Weights of a small GPT-style language model, trained from scratch on English Wikipedia.
Size: width 384, 12 heads of 32, MLP 768 GELU, vocabulary 4096.
Training: a variant of Muon for these matrices, 835M tokens, 6367 steps.
MLP neurons of a small language model. Each row is named by its layer, matrix (up: input weights) and neuron, and shows model dimensions 256-383. Each number is 500 + 25 x the weight over its row's rms, rounded and kept within 0 to 999. Numbers have three digits each.
A block is one neuron, or neurons of one layer that tend to fire together. After each block is what it responds to, as a language model described it from the Wikipedia text at the highest values.

L8.up21:568506542480502503524502530502494464481487493504511498503507493545478467569491506523512490495515501491524504554531455504506504541493448521518460473505503457492530527484484510517470516476516492519484489492511502522509475512478508516478482533451465540507528503515482501500511525501501526534532514520494516500426437482553526459457515493504532478523489494465494538512505488477489502474505
L8.up49:489487480484507479558544487499526494475534508503516529495486485537532493489478528510512479536537493533524511464541476505528513496506470484516521512493503471501526500533473495509505518533495458508528481505469471510504501511552532471503487478481478509482488554545499482468470505481480496481509477489463518518534514513458507512473490495496489467503523516517499463469492489483449485460485
L8.up260:480457531510498512489509535503501503488508519465524505480496479479512502522512494509472466499491503497535487467470465492526467510476521452467541497496507545497506544532478473495490514488487508518518487464501459525543488523477476491453455493539475516469490471528499494509483565528501516532519496485507519535550474484486561504482517485479533477510475484516435495487536496517499516507466
L8.up382:505502541465498474501509485524505477507522494446524513447490482477500486513521525502536513549526522495492482530523477511519542499491514591479483504516503518531509515503536456507513506496513486478547511525564511497518516523519501480477510480528513465500495448509497496522503556486529484537479459512480455492519511485519530552491538477497537463529475545536499518505487532504448515501483
L8.up398:519507494477499491497497519506479509515457503511483526448429498457521465472479488526466503531525495505513482468497479495474493522488490473469493480466495513516509492501497485497479458490520534515459478555489500531531494506524492507490441507494460522524539511534460482490493491542526537446491504496493462523493473497515482500452518478505497499535548482500481496498500474487505513490520
L8.up551:505541523479485536531538499517492471509511510498514473465515473499484512494512514495508546479524467512497477471520492475474476551458507536462555480514497509490478546448502484499501487492516477464494499481498500425526492495521480497496499452465504492548523529533464501519483499505496498540547557449479509512480552504485499502531493534521484534535506549515481505476488505451515515555522
L8.up602:457477516503496468566513463512532523492526470518499543491533536494469526502500478525525511510501462499518512498485493488481494504495460500468504534499484504480500489505517518541510474493519468501521516546518517486494478523534483513498511540490495571503486494478535516496506468473532494520500481464510485449506509495508483466459506500553493504475488504558554528483501487487543493461501
L8.up666:486505529512524505491543500505491462477508513518530489477499502509479490506518520504467530538519526507462487522528491499483501468514465526497493486493520483483475511502516524505508548508483461544502526536507515493480508502511456486497510476536476510506459465488487507522479496486542527526516488507532463526537485502501473517471477512464533459451469484523500476477553530487524517542516
Responds to: Degree and manner modifiers

L6.up42:498497528489477474483501519497474515478488495505452525505507503538495470472473543538489536488507499478535537502491482509500514532472495456563504508472485536485477506556489482500520500466487458530469482534477491510504544479485459501521567501462466503506494474518488520527485504472519527503502507462490489479477499541521537534483477532524417481465473466477474477462492528499496536503545
L6.up328:490477499500491491539529484550487540513491511479498474506485507505471521477499510512523473528511489500476475521492474512496540501477493475484541475475501478555485500563511486489546511460494433470538469513490485473519516506512502509508495509518461538521511537541544513502518508505489460506489501528507484512504501496482510490462494486501494484501489516493571487469473562491557535469481
L6.up342:518464571512490500476471489511496514532481518472484506460473558520555470452472512500445501503527473494483494499503542503506454471491477490484482533487543535509492527479500498506493516496486462531519519476509498501526542499504500511491492467453472497527465504514521457496497481526537517477494530465474475507529490514491541519488449485462474515504506478473498501508509494522466515508516
L6.up489:477519487512487492517476463529479486484520474531495480509492465517523475528495522492512487458504486508476527484557480521455525492475499476499490477517501490514485472527504553519528525505536498516474468490529500519451540439513463528481477508530470496472490485486516495513532464517497492517508543509490484535510463518531473501497495498483501472462482503528503503516523486480460474515489
L6.up500:504450518492519461479514504498485489507448472470456530534481529519503483514429535521452464488489511483504502488470504484519467493527508461505530556496548514509514477460504504489497491477486498494511474493514489468531542532474453502492495495504414489494513500567475502509526483518517484490526523507560484532478525493504504517494479472492542484537505482477494519528525511505491502504496
L6.up539:472492521563525483481504491506498477504494513505500471510471475495479468506565462536509492467506515507481463539557494498492505517505535491515528479477481460481494488503522502485536528503492498481469492462536505513512500502477508493487517488480478496457514499496548528483481543519484526530461488505541469488463471560497479496467501532489512517511506510530482518507569473546542435510473
L6.up743:436476514529518504516510492503528518497535495504481473520487519480465481514500521510458532531497504524485511527518521493486507514563522481520514495486489520514443480469488481444555518448541465525443460527490475516522526507486500481476549524466421481539504524515495492507473519516489497477501527478511471514486506529541491528508492501513476530535484501481479472501540467529479488511503
L6.up744:528496468541476443456528534498485520515512543510504502518503508470515468463522500526496526481513488506550490528524530490486507457493522478566446505511480472523507491505531506471580485507493480489500459495479490540491503468492503505460517479482487507472522544465477479536494504519542536476473492451498501479493477468492461501532491543507528509520486482509510469488545456483578522500536
Responds to: Mid-word fragments in Latin names

L10.up486:503476508518483477476532482480495518524493506495452467476546543499511536533534521456481463508492497465526491533487490543461478534521537537515508511501493499523511518508477477496517518505466531493473480510464517496487453484540486518495480500490514524532503472432519447496507485496472508465523462475478473482508535468488500514507525482517469462512519474497454527474543480480466524537493
Responds to: Pre-verb infinitive slot

L8.up55:483491488468537500475480496486484542454530505498494495484439475520476522496453562493532485433516512521523459486485488539497504477541488467465486484485503519532466526522523495455499485496494479519516516514491470497507497468495500529512540518509481508465514493511504472522513521494520497495491517497541485488511521521483458503560432499485467490532535499513505495517476542485472518537477
L8.up92:479478521506526504482497538491518474479520481461443512544473503511513468505513587521493509518506438546539500503486498502484456508504477452509535511461513506455522481513500456473512530480534504528540520522495504492531499512505507484499534523491461468496524490501451519473505518477547488504486522487527513503514512518473488527493513494454470535501516507482498506496499465479540466519536
L8.up105:501468475510486487471510490516500485520504521514473508496537509531513528538505534474468493515487483481489503500465479497496508515522457504478526527490512513489509470514476520484472481495486507545475466500505482511494523491521490505550499488482473507527469487502507493514470481517545497472509498487474501500477484504546492508503459512509512497487493541489485546520528479532500542526502
L8.up110:512497489511500518503484486527509545444479523515508488482466508484523495515461506591534525493551455531432479489500518471514497528482489483506502491482485499540477536465480503441474526532572535495508541531488487495538509512462509497516496445464502499507500549462479536503498535494534494510534518493456490510486471492443492524503506509488507533529465502492506521484483488469487509503528
L8.up188:504495518492505463455489552540528483526484505500494471499494480516515514520515479480504492469474514503504499489503501531573503485514495473490497553495470503462516458486474473474522499495484483554520505446528513521528549491476519531518575483455542515513484511531495522506519511457553497485482466509498544486494534498508508484488468473510501461475546515466506527476500483507509532502525
L8.up343:465489573504567489478506517486525459489477511505516539524486529533529509510536514532446525545502504491513502527476482521507505484539522454513576495467485556519500489475537504473501473502474470491502514554495505499506485501515523502549537497481469498491492452488548499519502525533473496506495486427491451458464532486448471504516491508524478534455503481511482481481531451506495474497481
L8.up370:483517521499553480472531528501535498468510518486475489515469496504483497510510519485466507552485507481486500551523506489488518505532496465537530498498477537507463473483488518480482516459498492490472518513498495526505501484529468506495503509464527443500458502502514488477499490492466526521441520480468470521531488530497536498493490474485507500452498501490506505475527505502535489545508
L8.up754:453520489466462500498511523508527493490522523515476514527493526479493496476498503544495506506473498535525471493524514549468489520498494495510508465466517516454514477512499508481504521498525439531517500494498494475537537460525505490431535534462465492490489477509490478454504498499507499523437548441515524482489483525505478528484466484497494506463539509522509519496548506498519501546523
Responds to: Mid-word taxonomic subword pieces

L10.up437:486492482513514468441473503497489478478474502486491469528488515496512473487543494512500539486516497535482510498511524455498472487500538492485492543523508462560553502491530467530503510487536470466539493551492469519529503515528475527557536487490462498507493472508457506486488527482472503508519527481485484477439473507533502457479509508512471481517485481482522526523498494519499450497513
Responds to: Latin taxon name endings

L6.up133:455469546521462488449527519490496495451449492544530474527516482504506463489532499498514502489510522527498491469526529502471521498504486476549519457463501495453502482492486467503506519503492497491495521473511523477471501492550529532520497455490484534494501487477537473540468451508477459550537513475507502476514474527516488513506471531462524486519495485535461497460478529482531487492480
L6.up143:537490480507502493491498516488519517483509518500504530546499508518491507493546495546482474524494499482487536498495484543535512523507469511493504491476511494530512535484512531503503518512481478570500474508528499480455480545491503460477468473538496529532469484514515511465455481532503462518504497514558470500512534475494527473532523500502527498508489527541498536502532528478539482549459
L6.up257:507462527499499513473513509461493526543500517512497503491521506499469506504489454556531462520483472470524563491478523474446516553494483487484513490499506486486507496513481473493512500516513477522518510505480499450448497541514478504476468509487484521532497529520542462546490492474551478529553513507564487493514503515522440489496489509472506477503504496439484484523540516481529465516516
L6.up293:480530504538519539510577496508472504483496500499532514483508511485474500496500511506485520482468485502504481481488472480504479467472466498484497468548518472515517522485468507528491515515527505516543455494493457514516504504525522507517513469471480508489453478478524561509526505464511484468549553544480494524503494481520526503472493517490503473492485531486496493466570504519513491481467
L6.up392:510464458475496498520534476518498484482482490492513521518516498520475508521458513480506475517491497511491527512495512499464514479519449485483510470492505531482547511496461515521477515507496464519484521527525530528524521521501483522502533456499470494511495499464468533468461450492504501519508488511569500488499513503487526492474499481545564481515478550448509468558512531492466528488496
L6.up400:524507505473540493474484476450452472507505482514484486522480520500471484524467495462530516479510512516548485494483487484470487509475490461518535505490489494508521520462524472491520544459496481462480495551478495497473499531553487531487500497438503501508502477514540513466515498501503499465489508552494480488482524493497474508492505495509520459480470509483456496505571489501500456509531
L6.up516:504517509493474479508446478505467500504491535506534515478565498419454493518507487516471496517533526510524475488526518481482514464469486555523453554476491531507473495521522489495497480462520536492568509517504507475458515502508457476513519460559530472503497492515502478530493508456523543485481510474501509518465512527463457512491508470501523482468544510515452526498507465516477504461507
L6.up735:454500563557529488574458509508511527532486481520465506452519485557498525481493468450517496480493481511484535492462551505519473482484538488475475458493478498499511527560487483522473526499503500502495492544505506522486489465489509519463519528579483504543487479484506496484505498466514487521535507523495498530473546518499502487459551485482461512482516487460496500522485502467508480579482
Responds to: Adverb endings and connectives